{
  "n_kv_head": 8,
  "head_dim": 128,
  "activation": "gelu",
  "norm": "layernorm",
  "tie_embeddings": true,
  "parallel_block": false,
  "init": "normal",
  "init_std_down": 0.0278,
  "lr_head": 0.0053,
  "decay_shape": "pow",
  "final_lr_fraction": 0.0,
  "train_tokens": 900600000
}
MLP neurons of a small language model. Each row is named by its layer, matrix (up: input weights) and neuron, and shows model dimensions 240-335. Each number is 128 + 32 x the weight over its row's rms, rounded and kept within 0 to 255.
Before each neuron's rows, "fires in" lists the words (lower case) most often at its 100 highest values on Wikipedia text that the model never trained on. A number after a token or word is its count.

fires in: "is" 68, "changes" 5, "construction" 4
L2.up1268 [ 97 130 125 163 134  92 186 105 150 112 179 130 185 146 143 141 106  87 186 146 128 105 106 136  70 114 157  74 143 130 175 147 162 126 176  95 113 108 123 176 119 151 179 123 140  96 145 160 138 139  76 115 145  88 141 141  97  92 124 123  82 142  89 139 114 152 140 107 136  50 139 178  99 164 168 158 123 149 129 127 113 138 151 108  57 153 131 178 148  83  98 115 114 131 145 139]

fires in: "released" 15, "became" 14, "moved" 12, "continued" 9, "later" 7
L2.up1664 [ 91 143 137 134 116  81  97 204 116 154  44 137 166 155  91 186 136 113 114 139 104  91 119  85 109  60  95 138 120 102 109 193 181  91 156 150 193 110 149  95 144 119 131 150 130 137 187 176  70  82  94 198  99 166 158 101  95 131  69 161 119 155 143 175 139 104 128 156 137 114 166 163 146 125 133 138 180  77 108 108 157 149 183 135 106 139 121 100 151 137 173 128  78 151 169 112]

fires in: "up" 26, "in" 20, "into" 9, "became" 5
L2.up1124 [128 114 118  86  93 175 140 166 138 162 128 112 116  93 138 190 142 104 124 133 125 123 191 135 106 143 177 107 174 173 150 108 167 150 146 120 170 103 146 117  79  79 103 205 145  74 197 109 136 163 100 139 123 102  89 172 154 145 181 145  74 164  76 131 101 188 121  99  97 137 129 136  90  97  96 132  93 136  88 165 135 142  80  61  71 122 128  69 117 107 127 159 107 167  78 170]

fires in: "the" 58, "many" 22, "several" 13
L2.up1657 [101 138 144 152 164  91 143 130 119 128 169 110 135 134 145 147 132 159 135 154 127 100 105 111 149 156 126 136 163 114 181 159 131 115 152  92 126  96 126 120 117  91  84 127 126 116 137 144 128 103  90  69 151 114  75  91 127 165 129 106 101 128 128 121 110 113 129 146 151 126 145  59 110 118 169 108 139 146  87 155 112 178  72 157 102  88  74 102 166 159  93  89 139  94 122 198]

fires in: "state" 35, "law" 10, "national" 6, "community" 5, "village" 5
L2.up2095 [ 96 120 174  95 150 109 132  71 205 125 167 136  96 107  76 142 123 108 158  93 142 134  80 152 157 127  91 151 118  96 194 110 152 134  80  53 179  88 120 128 108  57 114 130 141 130 163 157 135 172 130 156 147 131 100 237 150 135 109  69 122 144  80 148 133 132 197 133 144 171 155 154 124  69 109 177 104 117 100 115 188 194 125 130 140  99 115  84 139 117 137 103 136  88 146  73]

fires in: "has" 42, "have" 34, "wrote" 4
L2.up693 [160 167  74 146 159 141 162 216 102 165 104 112 144 117 151 172  62 131 165  94 179 156  96 181 132 153 156 110 132 197 149  63 145 138 145  95 109 166 162 140 142 104 101 195 151  95 138 198 182 105 171 132 129 158 184  90  91 132 104 113 144  78 141 161 198 114 126 110 105 105 132 125  95 171 130 149  91 107 157 132 106 137 108 132 124 113 123 197 133 116 196 155 148 130 132 122]

fires in: "was" 20, "went" 17, "returned" 8, "1974" 5, "average" 4, "turned" 4
L2.up601 [119 186 140 155 118 137 127 182 115 112 150 134 138 153 114 141  99  97 165 114 120 146 122 209 170 118 114  93 103  94 104 101 134 116 117 121  88  90 145 157 134 103 152 140 123 162 116 116 149 104 210 161 124 150 158  85 154 145  85 117 171 135  91 130 133 163  84  92 157 141  88 138 131 111 115 143 144 122 151 155 158  94 100 176 118 138 147 135 132 128  88 134 163 135 141 130]

fires in: "would" 37, "may" 12, "isbn" 9, "frisian" 5, "can" 4
L2.up537 [125 113 115  96 127 124 111 159 122  97 151 141  71 157 120 141  84 113 164 180 125 133 233 131 142 183  36  93 142 176 220  71 119  97 128 163 131 120 192 109 155 182 137 159 121 111 115 141 159  68  97  57 128 139 108 162  98 110 152 187 150 196 101  97 103 123 121  61 111 145 123 166 107 101 143 157 126 115 115 202 122 124 142 160 108 132  73 116 185 173 128 156 147 153 161 145]

fires in: "are" 47, "is" 13, "were" 8, "kept" 7, "still" 5, "based" 5
L2.up52 [101 164 119 127 117 121 138  90 130 159 131  75  72 118 144  71 126  93 148 112  99 133 130 125 133 141 144 113 130 145 166 151 224 147 120  94 121  79  78 132 130 173 126 168 128  84 183 148 138 167 131 101  79 138 121  44 120 117 164  82 168  99 107 168 159 150 164 127 153 101 155 155 126  99 172 131 150 149 148 164 155 121 116  95  75 135 152 180 120 136  99 138 129 158 137 151]

fires in: "suzuki" 16, "chinese" 13, "russian" 11, "soviet" 9, "russia" 6, "kuparuk" 4
L2.up218 [100 123 157 172 144 125  96 169 174  91 139 143 100  80 137 133  80 144 145 167 151 108 164 126  95 115 189 106 135 167 129 112 135 131 139 109  88 169 119 144 143 158 140 117 149 154 134 138  85 161 197  96 130 153 181 145 140 120 193 131 141 153 114  93 183 100  91 157 109 101 164 147 151 131  94 141 137 109 109 141 139 122 161 147 121 122  94 110 133 106  78 176 142 100 124 147]

fires in: "one" 28, "great" 11, "united" 10, "are" 8, "old" 5
L2.up872 [140 122 164 178  64  62  84  96 112 153 134  98 162 144 147 192  89 120 113 153 135 139 145 156 170 154 112 130 191 127 101 108  68 127 170  75 115 144  44  96 133 103  81 184 145  49 159  94 122 164 121 135 130 157 111 148  87  95 108 122  89 122 101 146  95 122 145 145 117 108 110 200  90 129 186 119 130  99 138 163 113  78 108  72 115 125 144 187 138 160  81 176 172 149  80 103]

fires in: "in" 30, "no" 10, "two" 9, "both" 7
L2.up1903 [129 142 131 183  85 164 176  85 202 150 129  70 136 164  37  94 227 121 148 142 142 162 145  95 117 135  95 160 171 188 102 133  78 163 108 138 110 156 130  85 112 137 142  93 135 131 115 137  90  98  85  83 138 136 165 117 167 134 119 127 127 177  59 155 187 141 163  82 125 122  94  99 157 157 155 143 134 184 122 115 136 151  85 111  89 132 125 117 166 100  49 174  96  96 101 105]

fires in: "league" 22, "he" 16, "has" 9, "hisham" 6, "union" 4, "parliament" 4
L2.up1689 [131 126 153 173 124 130  69 126 149 118  90 114 110 114  87 170 109  88 117 157 114  63 101 125 149  92 153 119  81 123 230 122 101  93  91  94  98 133 172 106 114 157 145 120 142 126 148 133 118  77 115 120 146 149 159 105  66 100 105  95 153 117  97 107 122 158 120 124 111 158 117 165 106  99 146  75 150 140  96  92 113 139 149 113 166 150 104 115 151 127 115 193  79 168 138 143]

fires in: "1" 40, "title" 9, "set" 8, "street" 6, "parts" 4, "plots" 4
L2.up912 [152  81 164 177 126  63 147 135 151 114 127 167 155 125 125 116 159 125 146 203 159 111 123 105 127  74 144 114  93 124 169 131 192 165 106  68 141 126 130 135 126 125 138 110 154  88 110 177 112  92 109 138 176 212 136 130  95 134 151  87 118  87 138 139 115 160 142  84  91 146 125 145 177  98 111 103 127  67  92 137 111 163  96 175 157  97 171 103 166  46 164 135  79 170 118 111]

fires in: "however" 24, "school" 13, "and" 10, "edition" 8, "schools" 7, "players" 5
L2.up354 [146  87  93 135 150 144 131 172 122 145 160  80  92 146  55 207 111  97 130 106 107 174 129  70 149  87 127 146 110 126 102 153  79 134 152 102 114  76 165 160  68 135 187 169  50 137 110 104 137 167 158 118  88 164 121 123  63 158 109  77 134 153 150 136 153 145 145 151 159 137 133 105 142 151 102 107 143 132 129 134 128 150 140  98 216  97 115 156 112 119 148 153 138  89 175 167]

fires in: "in" 53, "at" 9, "again" 4, "vellum" 4
L2.up1865 [ 90  94 102 183 129  86  65 125 169 103 132  84 139 108 113 124 156 189 163  98 107 107  56 155 113  88 103 120  88 158 196 128 146 103 154 106 117 155 136 169 114  88 142  96  70  79 145 137 130 155 163 153  85  88 176 112 111 147 110 123 126 162 164 164 145 179 115 116 153 166 125 102 119 144 176 128 131 153 178 148 120 123 154 128 118 134 142 132 104 111 109 173 129 110 139 163]

fires in: "he" 70, "karabük" 4
L2.up748 [163 109 101 140 157 123 164 159  75 170 170  96 116 136 154 141 137  80 183 169  65 133 107 150 222  97 112  86 156 129 126 119 166 109 133  93 118 123 143  72 121 150 130 145 148 167 104 174 143  92 176 101 150  75  70 185 140 154 139 194 146 107 180  79  96 164 154 146 102 131 143 187 144 186 145 121 138 151 114  66 139 131  90  93 146 113  85 198 124 240 117 161 104 140 147 126]

fires in: "are" 82, "were" 17
L2.up844 [128 119 133 114  71 107 146  56  77 134  98 115 142 198 125  97 140 146 145 144 172 107 155 124 131 108 182 122 135 104 108 116 121 145 122 136 103  94  79  96 112 169  41 102 195 141 161 125  87 203  87 148 118 142 116  88  93 120 131  82 160 115 108  99  87 134 117  75 123 153 235 141 100 179 142  97  85 111 139 108 130  57 148 167  98 153  81 172 184 137 122  86  81 152 122 141]

fires in: "party" 16, "songs" 11, "companies" 8, "parties" 5, "countries" 5, "projects" 5
L2.up1800 [134 112 126  76  98 116 138  99  70  76 158 170 154  88 179 136 124  49 187 117 165  52 125 137  72 113 168  81 110 182 144 189 147  84 168 131 138 112 128  79 111 115 149  27 162 129 145 158 120 173 157 209 111  85 194 115 169 122 105  72 125  87 149 153  91 116 119 133 131 102 182  88 127 107 118  87  93 128 137 127 158 103 120 189 125 117 161 100 145 108 141 153  78 159 145 107]

fires in: "2015" 28, "2014" 22, "1971" 10, "1967" 8, "2005" 7, "1963" 4
L2.up1799 [110 128 133 151 106 136 106 159 104 188 144 169 133 129 169 110 168 120 112 196 170 137 142  83  93 108 168 110 120 167 180 152 170  89 140 136 152 144 143 166 149 135 158 165 106 140  72  86 117 141  77 129 128 113  99  80 127 109 111 119 112 158 100  82 187 124 174 145 130 114  96 125 186 183 144 163 151 162 108  81 129 170 206 144  97 119 131 128 136  86 110 131 167 136 138 100]

fires in: "later" 47, "previous" 7, "september" 7, "official" 4, "normal" 4
L2.up2341 [102 167 163 136 171 119 108 108 204 113 181 137 132  32 137 112 111 160 116  93 124  70 104 148 130 142 165  58 143  89 114 111 111 128  89 126 138 174 109 129  66  96 166 125 128 101 123  86 142 146 121 123 110 125 140 144  39 124 102 142 139 120 111 117 173 153 127 122 147 203 135 150 169 167 179 120 165 109 158  94 167  97 165 162 141 131 160 166 144 116  66 247 176 161 167 115]

fires in: "2021" 16, "2011" 13, "original" 9, "election" 6, "2018" 6, "2022" 4
L2.up410 [ 89 201 121 124 122 162 103  87  78 104  98 162 156 126 174 136 158 174 130 130 113 122 110 173 144 180 123 107 180 172 167 140 114 104 137  56  95  80 110 135 115  93  95 142 147 120 123 156 100  83 100  95  99 141 170 123  89 126 110  63  59 114 167 142 145 139 147 124 145  96 165 114 112 120 108 187 141 196  61  69 133 147 129 193 190 123 178 150  89 117 127 146 128 143 164 170]

fires in: "first" 43, "previously" 7, "11" 7, "occasionally" 4, "approximately" 4, "be" 4
L2.up1586 [ 96 120  89  84  99  77 157 166  84 177  87 164 125 141 103 101 113 141  79  99 119 105 137  89 141 114 145 146 111  93 140 117 169 105  96 103 141 168 120  79 100 132 141 147 121 157  63  98  87 126 116 173  36 118 180 108 138 111  69 155 138  93 114 173 149 131 133 156  86 177 136 146 112 126 146 125 180  88 159 138  73 138 130 160 161 135 127 108 131 140 134 127 147  97  97  97]

fires in: "life" 24, "season" 9, "seasons" 8, "catalyst" 5, "return" 4, "mar" 4
L2.up234 [130 137 121 196  97 170 125 196 163  89 152 164 166 147 122  78 151 123 129 125  58 138 149 118 116 153 123 147  99  74 103 115 113  95 157 108  92 174 206  67 169 112 198 176  94 164 153 115 129 142 110 174  95 115  84  90 183 157  87 114 149 189  77 123 138  91 146 138  91  79 158 127 148 157 174 150 150 143  99 112  95 105 141  79 112 153 126 149  55 139 118 130 154  97 169 139]

fires in: "time" 44, "1978" 7, "outside" 4
L2.up1749 [222 137  98 138  97  89 119 119 174 115 127 111  84  88 120  67 137 112 156 122 124  67 141 134 145 184 110 138 123  96 108 138 182 134 105 160 137 113  87 166 121  96 125  99 124 157 135 101 148  94 116 130 165 177 188 142 169  96 123 205 111  97 144  83 131 148  95  98  66  94 137 181 122 116 164 134 127 131 152 107 151 200 137 101  82 126  99 120 126 162 171 118  80  97 100 136]

fires in: "american" 48, "chinese" 9, "actor" 4
L2.up498 [153 101 140 127 126 131 106 168  67 192 120 151  80 128 110 167  92 103 166 122 126 100 137 120 109 127 187 146 143 128 166 164 114 167 157  82  64 117 127  94 109 170 116  91 129 148  92 111 108  74 147 120 112 116 138 152 163 144  79  93 103 176 112 135 136 180 124 152 162 138 172 176 138 121 123 142 113 159  39 128 185 153 198 135 161  91 111 139 129 110  71 121 164 139 120 137]

fires in: "there" 13, "you" 13, "after" 11, "on" 11, "women" 5
L2.up814 [103  68  91 175 132 105 118 152  95  71 151 162  84 125 150 139 118 163  85 126 153 156 137  96 139 104 121 127 141 116 112  95 170  85 132 174 120 121 165  98 114 135 187 134  86 126 101  46 160 127 148 126 195  74 125 116 145 131 114  89 148 116 102 130  44 170 186  94 118 149 167 158  64 186 132 148 107 112 139 144 148 138 148 135 132 100 130 159  87 160 137 192 135 113 101 184]

fires in: "british" 26, "japanese" 13, "german" 12, "polish" 9, "european" 9, "american" 8
L2.up993 [173 171 159  71 115 121 204  92 140 224 119 119  83 157 126 202  18 175 169 127 150 146 132 175 173 135 122 138 115  85 169 167 114 132 107  98  99 140 125 130 133 171  74 149 137 121 164  96 122 113 104 119  82 133 165  67 138 110 153 162  79 138  61  55 138 112 166 112 157 109 139 150 150  89 101 131 136 158  74 155 159 205 121  51 150 118  87 138  97  68 116  85 108 189 139 138]

fires in: "national" 18, "workers" 8, "established" 7, "football" 7, "position" 6, "units" 6
L2.up1920 [ 53 104 123 175 132 143  86 120 113 114 127 130 167 154 132 143  99 128  63 137 105 153 134 118 135 150 139  74 169  64 110 160 137 142 149 138 163 153 119 176 100  85  83 107 130  91 121 114 105  89 129 142  99 135  93 105 150 158 148 142 107 142 144 134 114 155 127 166 144 158 161 112  51 150 103  92 113  83 148 118 139 181 200 140  99 114 109 134 146  96 138 130 156 123 142 133]

fires in: "it" 75
L2.up382 [130  92 144 124 104 127 134 158 118 124 126  88 114 125 118 137 133 126  96 130 173 150  70 103 182 154  90 131 144 156 176 126 120 153 110  67 134 132 132 112  89 105 106 115 150  93  48  57 110 123 158 101  94 102  67 122  92 137 147 223  99 132 121 133 160 147 133 167 170 155 150 109 168 132 152 102  81  92 116 199 140 134 125 113 122 109 128 103 145 141 103 195  93 166 127 129]

fires in: "al" 28, "khan" 10, "western" 6, "kanyashree" 5, "eastern" 4
L2.up451 [120 143 123 165 148 108 159 140 111 141 145 103 116 128 124 173  95 122 151 111 152  94 131 134 146 182 105 130 103 131 126  99 116 121 127 150  91 150 177 150 151 199  57  95 166 104 100 132 141 131 161  79 117 132  65 123 121 173 170 172 109 144 133 149 113 170 160 152 104 142 125 152 182 166 112 151 101 128 176  82 102 125 125 127 207  98  76 111 101  93 153 111  84 179  77 167]

fires in: "1" 43, "part" 18, "land" 8
L2.up31 [142 132  80 105 151 116 132 189 129 142 155 106 180 122 142 112  63 126  59 148 131 107 124 130 128 170 156 158  80 187 177 139 124 155 133 176 102  71 105  91  91 163 125  95 141 115 154 109 135 148 135 173 145 147 137 136 118 192  77 176  93 105  93 167 109  70  95 169 136 137 129  65 155 123  62 135 104 158 148 117 126 153 138 151  99 120 110 125 142 170  95 125 100 170  84 129]

fires in: "two" 69, "aldehyde" 7
L2.up1350 [164 133 142 102 169 157 134 161 108  80 136 102 150 148 140 154 174 167 173 122 170 142 112 114  89 119 177 123 141 114 141 159 137 114  84 118 143 125  89 134 115 132  73 105 155 192 125  89  93 110 146  80 124 189 126 165 124  36 139 169 109 175 134 234 133 140 125 108 175 114  90  97 159 217 183 157 132 154 129  87 187 161 120  92 165 148 161 109 145 150 135  97 113 133 132 114]

fires in: "the" 95, "and" 5
L2.up1432 [123  83 148 126 186 107  67 110 142 126 103 139 111  88 163 102 157 103  70 185  82 167 105 100 176 122 182 165  50 103  88 108 138 120 170 123 158 159 102 124 110  86 122 116 130 108 148 136 100 128 141 100 112 135  94  82  87 167 100 173 110 154 103  98 139 110  54 148 113  95 155 127 122  98 142 164 144 151 152 120 117 106 108 117 117  85  90 157 104 125 109 117 112 101 158 134]

fires in: "museum" 18, "upload" 13, "school" 12, "cultural" 9, "site" 8, "building" 8
L2.up1915 [151 112  79  81 140  99 137  83 205  62 150 100  97 128 113 167  99 112  75 157 128 116  57  77 148 101 113 167  84 171 161 164 108  88  40 103  47 107 150 125  90 141  71 153  85  95 140 125 134 145 127 139 149 176  94 146 133  41 114  89 136 134  99 118 131 172  98 136 150 170 145 128 131  97 136  59 136  89  97 162 131 162 166 194  81 121  96  69 153 130 180 142 110 136 121 112]

fires in: "first" 21, "previously" 9, "from" 8, "initially" 8, "early" 7
L2.up274 [175 126  83 148 164 105 141 189 118 120 104  64 160 130  84  81 108 116 170 155 147 179 195 114 143  52 153  68 141 101 130 111 135 159  93 175 163 135 106 107 123 121 164 143  77 149 122  73 101 105 109 118 146 126  89  94 132 106 147 132 119 101 192 193 107 110  93 159 126 134  89 135 133 188 202 105 153 199 159 131 139 154 163 108  91  96 169 115 107 107 116 109  99 130 179 126]

fires in: "also" 89
L2.up300 [119 155 115 137 151  94 109 209 117  96 150 101 110 110  79 158 150 140 139 152 161  93 121 138 156 144 135 120 126 159 139 150  90 173 158 141 110 141  94 159 107 108 142 121 186  84  87 148 169  80  88 182 137 163 171 114 124 110  96 105  91 139 120  70 166 125 109  72 116 130  96 133 160 102  80  90 141  94 124  94 148 133 193 166 145 119  92 137  90 126 144  75 148 122 130 114]

fires in: "one" 69, "each" 8, "ones" 6
L2.up39 [148 122 136 150 148 188  92 127  83 105  87 122 192 179 128 163  44 126 115 114 143 135 194  95 167 140 107  96 145 144 154 124  89 117  91  90 119 105 117 159  97  88  79 161 115 138  87  92 115 172 146 141 120 104 161 127 139 182  66 111 130 149 102 175 142 172  86 163 162 140 121 132  87 109  66  99 127  88  82 197 158  90  73 137 122  98 202 129 106 186 138 166 101 115  96 149]

fires in: "not" 62, "never" 8, "declined" 4, "prove" 4
L2.up347 [142 165 112 142 176 150 151  93  86 143 141 138 118  81 129 174  94 163 120 101 165 149 129 150 107 146 136  94 119 152 176 125 126 141 124 109 182  57 127 143 171 192 150  84 142 102 114 136 111  94 144 141 106 138 100 108 138 156 115 188 130  79 165 109 222 150  73  92 127  79 195  85 133 160 114 142 109  67 142 118  92 172 159 139  92 153 118 163  90 107 119 146 177 120 123 185]

fires in: "that" 23, "law" 18, "race" 8, "species" 7
L2.up1677 [ 90 115 117  92 119 115 134 133 112 117 129 121 109 117 166  95 135 179 106 114 179 129 126 112 115 177 136  98 124 125  78 100 141 130 125 198 127 116  97 129 128 138 120 127 162 171 114  90 134 128 122 120  88 102 157 142 142 130 192 135 115 121 186 131 125 121 124  95 115 176 126 129 167 102 137 104 186 140 126  94 114  51 114 156 124 117 110 158 107 153 140 136 184 110 139 155]

fires in: "and" 94
L2.up622 [ 94 147 122 104 127 171 110 187 136 136  85 106 126 118  73 134 109  80 133 104 104 156 144  88 117  64  88 140  60 139 104 171 132  95 176 129 114  65 117 185 116 165 115 125 128 184 144 114 145 199 200 177  85 184 132 135 119 147 101 186 134 122  80 142 126 164 161 101 162  59 134 130 120 134 143  99 111 151 129 121 113 155 103 105 187  67 131 171 157  78 113 113  88 140  60 117]

fires in: "league" 25, "football" 11, "field" 9, "bowl" 5, "archbishop" 5
L2.up1849 [ 87 142 163 194 112 135 141 166 126 146 103 167 216 167 179  78 157 112 151 173 135 103 105 137 108  89  96 141 145 119 142  98 128 115  47 117 146 116 190 119  98 107 152 179  95  57 182 131 108 111  95 143 101 155  71 158 137 167 159 107  72 129 122 120 140  52 127 141 105 109 208  96 155 135  94 152  89 168  88 173  84 105 111  83 132 104 101  87 128 170 107 158 106 117  39 120]

fires in: "first" 34, "2nd" 6, "second" 5, "initially" 5, "3rd" 5
L2.up2043 [ 61 163 154 174 149 118 170 113 109 127 157  93 144 148 114 191 110 133  73  67 105 112 194  95 163 105 115 139  81 109 150 110 128 136  97 156 151 194 168 129 102 118 141 135 150 116  97 114 103 113 114 125 140 131 171 161  89 151 148 183 129  84 139 142 168 108  97 103 134 160  43  89 121 158 113 100 128 141 101 159 147  59 118 106 174 151 105 134 144 128 101 151 122  98  94 137]

fires in: "american" 42, "books" 9, "film" 7, "book" 6, "novel" 6, "story" 5
L2.up943 [144 166 135 184 153 121 101 151  84 131 150 149 177 147 107 113  82 100 148 147 101 143 131 134  81 123 210 135  67 115 112 152 142 106 121  96 117 136 127 119  91 182 169 140  84 103 119  85  82 142 114 117 132 160  73 120 169 123 102 137 149  85 138  27 159 157  90 134 132 132 142 175 140 108 117 127  82 136  95 170 137 129 127 112  62  85 144 136 145 188 137 142 125 120 143 189]

fires in: "university" 39, "not" 11, "never" 7, "career" 5, "studied" 4
L2.up303 [192  77 122  91 143  92 153 121 129 173 138 162 182 127 122 147 161 104 182 131 191 113 108 141 109 137 151 175 105 174 136 125 147  85  74 169 141 106 180 120 104 125 127  88 144  97 121 174 183 112  85 145 134 163  81  97 188 147 106 127 141 133 101 159 132 165 135 103 143  79  98  90 118 223 113 135  73  67 113  86  94 124 144 164 187  94  85 115 119 176 164 102 102  82 111 134]

fires in: "is" 35, "flamenco" 11, "ellipta" 4
L2.up2195 [139  86 140 115 100 158 119 134 121  99 108 105 137 158 112 144 130 160 128 125 136 145  81 139 155 138 129  92 149 224 187  80 104  75 145 159 115 176  79 149 137 124 156 128 151  73 172 138 136 175 156  90  86 193 114  91 110  86 191 107 125  95  89 145  77 136 145 137 170 120 109 122  66  98 201 161 136  81 155 131 162 101 114 108  99 195 156  76 166 140 115 137 134 162 153 113]

fires in: "or" 61, "and" 36
L2.up817 [126  70 113 152 125  62 134 121 127 147 128  75 114  66 133 115 119 120 170  85  91 182 149 113 113 218 115 141  22 131 143 153  83 116 170 121 196  51 165 146 128 140  93 100  83 104  67 105 139 188 126 181 122 113 165 153 116 144 124 122 155 123  84  92 124 133 187 186 134  95 200  72 153 178 117 142 108 131 172 145 157 122  87 127 157 117 168  98 146 164 130  87 150 109  86 145]

fires in: "he" 47, "she" 10, "lower" 7, "age" 6
L2.up2446 [126  83 142 128 137 123 172  73 136 123 112  67 149 150 118 130 170 151 192  89  87 154 130 124  93  83 137 111 181 109 169 104 124 168  71 176  98 115 135 101 122  75 109 169  49 164 123 140 115 105 137 145  86 158  93 141 135 102 142 100  90 145 107 147 104 154  87  65 149 110 132 146 119 150 169  84 132 130  60  99  96 109 163 116  89 101  79 154 103 128 115 127  87 154 177 153]

fires in: "united" 36, "san" 21
L2.up772 [146 104 128  54 140 135 164  81 116  91 185 121 101 157 157 122  96 108 158 100 116 153 137 111 150 131 109 131  90 131 167  72 166 148 111 149  84 112 149  72 118 158 112 106 130 132 130  89 159 146  30  88 126  89 112 110 132 166 167 161 141 133 118 134 164  75 136 152 131 117 104 101  93 186 158 165 202  94 114 145 121 140  65 105 173 197 137 163 162 140 119 147 117 130 174 166]

fires in: "that" 73, "who" 19, "must" 4, "should" 4
L2.up1814 [ 53 147 151 129 124 109 206 155  95 110  95  92 132 148  75  83 107  86 137 135  60 117 131 202 241 142  97 131 154 143 123 141 147 129 149 115  89 113 124  96 123 152 113 138 191  79  99 144 140 166 161 151 120 147  81 174 202 150 106 150 119  91 126 147 131 133 140 119  97 129 170 160 126 145 139 119 139 181  98  77  94 114 133  97  57 144 130 156 141  97 112 168 149  80 167 137]

fires in: "in" 27, "on" 23, "inchi" 4
L2.up34 [191  77 191 170 133 116 144 169 172  80 116  89  52  88 163 230 114 122 137  94 114 170 116 150 136 106 107 115 131 105 123 109 140 101 134 173 174 157 115 115 133  92 142 103 126 115 166  99  88 140 107 114 152 116  63  85 112 156 192 108 127 160 133 130  88 114 156 119 129 130 147 136 118 111 158 111 100 106 140 191 120 112 124  98 143 136 157 160 114 183 129 153  76 104 108 137]

fires in: "season" 43, "district" 13, "seasons" 8, "seat" 5
L2.up2231 [ 91 114  83 155 144 115 123 149 117 108 161 116 137 152  93 105 127 155 100 156  92 140  66 133 150 148 148 138 114 132 127  86 151 162 131 127 164 160 155 115 152 131 160 166 125 176 117 195 163 116 186 129  73 100  36 165 111 102 166 174  93 133  91 107 164 151 130 122 128 130 136 100 120 141 123 146 119 105 156 141 104 151  90 106 126 178 157 182 133 108 143 144 129 117 159  47]

fires in: "st" 39, "l" 13, "san" 7
L2.up915 [214 123  99 149 133 136 148 118 149  88 108 100 111 195 183 135 134 101 118 132 112 170 114  66 138  51 154 117 123 145 134 166 151 102 115 138 146 144 138  62 101 151 133 126 144 135 139  92 127 104 132 113 181 146 164 110 147 141 100 134  86 157 124 135 165  73 110 112 138 172 143 187  88 169  99 135 127  91 118  82 120  80 113  93 160 135  67  81 109 143 146 143 124 104  82 178]

fires in: "16" 19, "11" 11, "including" 8, "13" 8, "17" 5, "27" 4
L2.up600 [ 97 146 103 155 128  92  72 179  89  91 119 120 168 122 190 106 120  86 122  84 101 127 155 125 120 106 149 108 157 157  99 142 149 146 143 148 134 125 148 145 168 148 138 138 137  94 122  90 137 133 142  99 172 158  90 123 135 145 102 124 121 132  47 147 113  90 127 110 143 171 108 130 162 190 139 117 155 115 169 114 138 127 132 175 105 149  93 176 101 154  96 118 124  87 168 117]

fires in: "railway" 17, "there" 16, "highway" 9, "settlement" 8, "europe" 8, "this" 8
L2.up932 [117 100 134 139  92 138 115 105 120 135 174 150 167 134 131 142 133 138 179  94 125 181  94 114 145 125 126 103 186 129 147  95 214 107 106 163  81 107  57 112  76 103 132 171 133  84 176 139 140 175 131  90 105  96 170 129  56 139  39 121 105 142 164 127 119 159 139 148 143  68 174 169 121 176 145  88 162  73 136 115  94  88 151 112 182 119  93 147 113 120 124 108 102  98 122 121]

fires in: "his" 35, "age" 9, "he" 8, "households" 5
L2.up35 [102 152 150 112 177 128 162 161 132 145 129 167 151 120 146 164 144 155 171 113 107 141  75 136 140 174 159 142 121 143  93 147 164 126 132 150  90 116 205 141 118  89  70 131 134 169  92 150 145 121 135 129 103 142 154 168 153  31 187 106 108  91 117 132  92 112 123 103  87 137 126 130  99 131 166 134 104 171  65 152 137 174  97 144 169 124  80  97  32 160 149 164  88 157 110 148]

fires in: "aus" 14, "engineering" 11, "arg" 9, "raf" 7, "computer" 6, "computers" 6
L2.up1702 [ 93 125  72 184 127 122 144  96  93 143 194 158 127 144 128 129 202  96  85 178 139 112 138 120 152 123 146  99  85 157 167 155 130 138 140 162 157 165 122  99 129 186 109 166 115 180 184 118  66 136  92  87 123 148  64 145  90  90 125 124 118 166 170 137 116 114 115 114 130 135 153 143  97 138 124 102 111 106 112 129 100 128 179  69  93 131 105  75 144  80 138 123 145 126 123 160]

fires in: "17" 30, "2017" 24, "13" 5, "1997" 4
L2.up211 [142 146 102 139 119 111  89 145 129 186 131 124 210 114 137 134 125 116 126  64 134 113 138 107  70 101 141 102 131 154 139 144 145 184 140 147 122 129 170 120 129 129 130 125 108  87 159  93 130 108 148 115  82 118 112 132  84 142 117 157 177 148 115 104 126  60  71  74 162 153 131 117 131 151 109  76 138 152 105  95 125  93  82 168 140  98 114 112 179  96 106 130 152 102 135 116]

fires in: "time" 46, "current" 5, "official" 5, "original" 5
L2.up788 [187 145 116 131 119 181 152 116 137 111 122 107  84 111  90  86  85 118 131  83 133  87 114 148 157 136 143  83  86 188 161 154 112 119 120 162 143 140  89 174 116 110 166 194  90 141 100 133 149 146 157 124 126 133 174 107 177 171 117 162 115 123  88 155 138 147  90  92 167  78 166 138 139  88 101 113 124 117 183  66 132 133 239 142 163 130 133 134 149 110 146  90 118 101  57 101]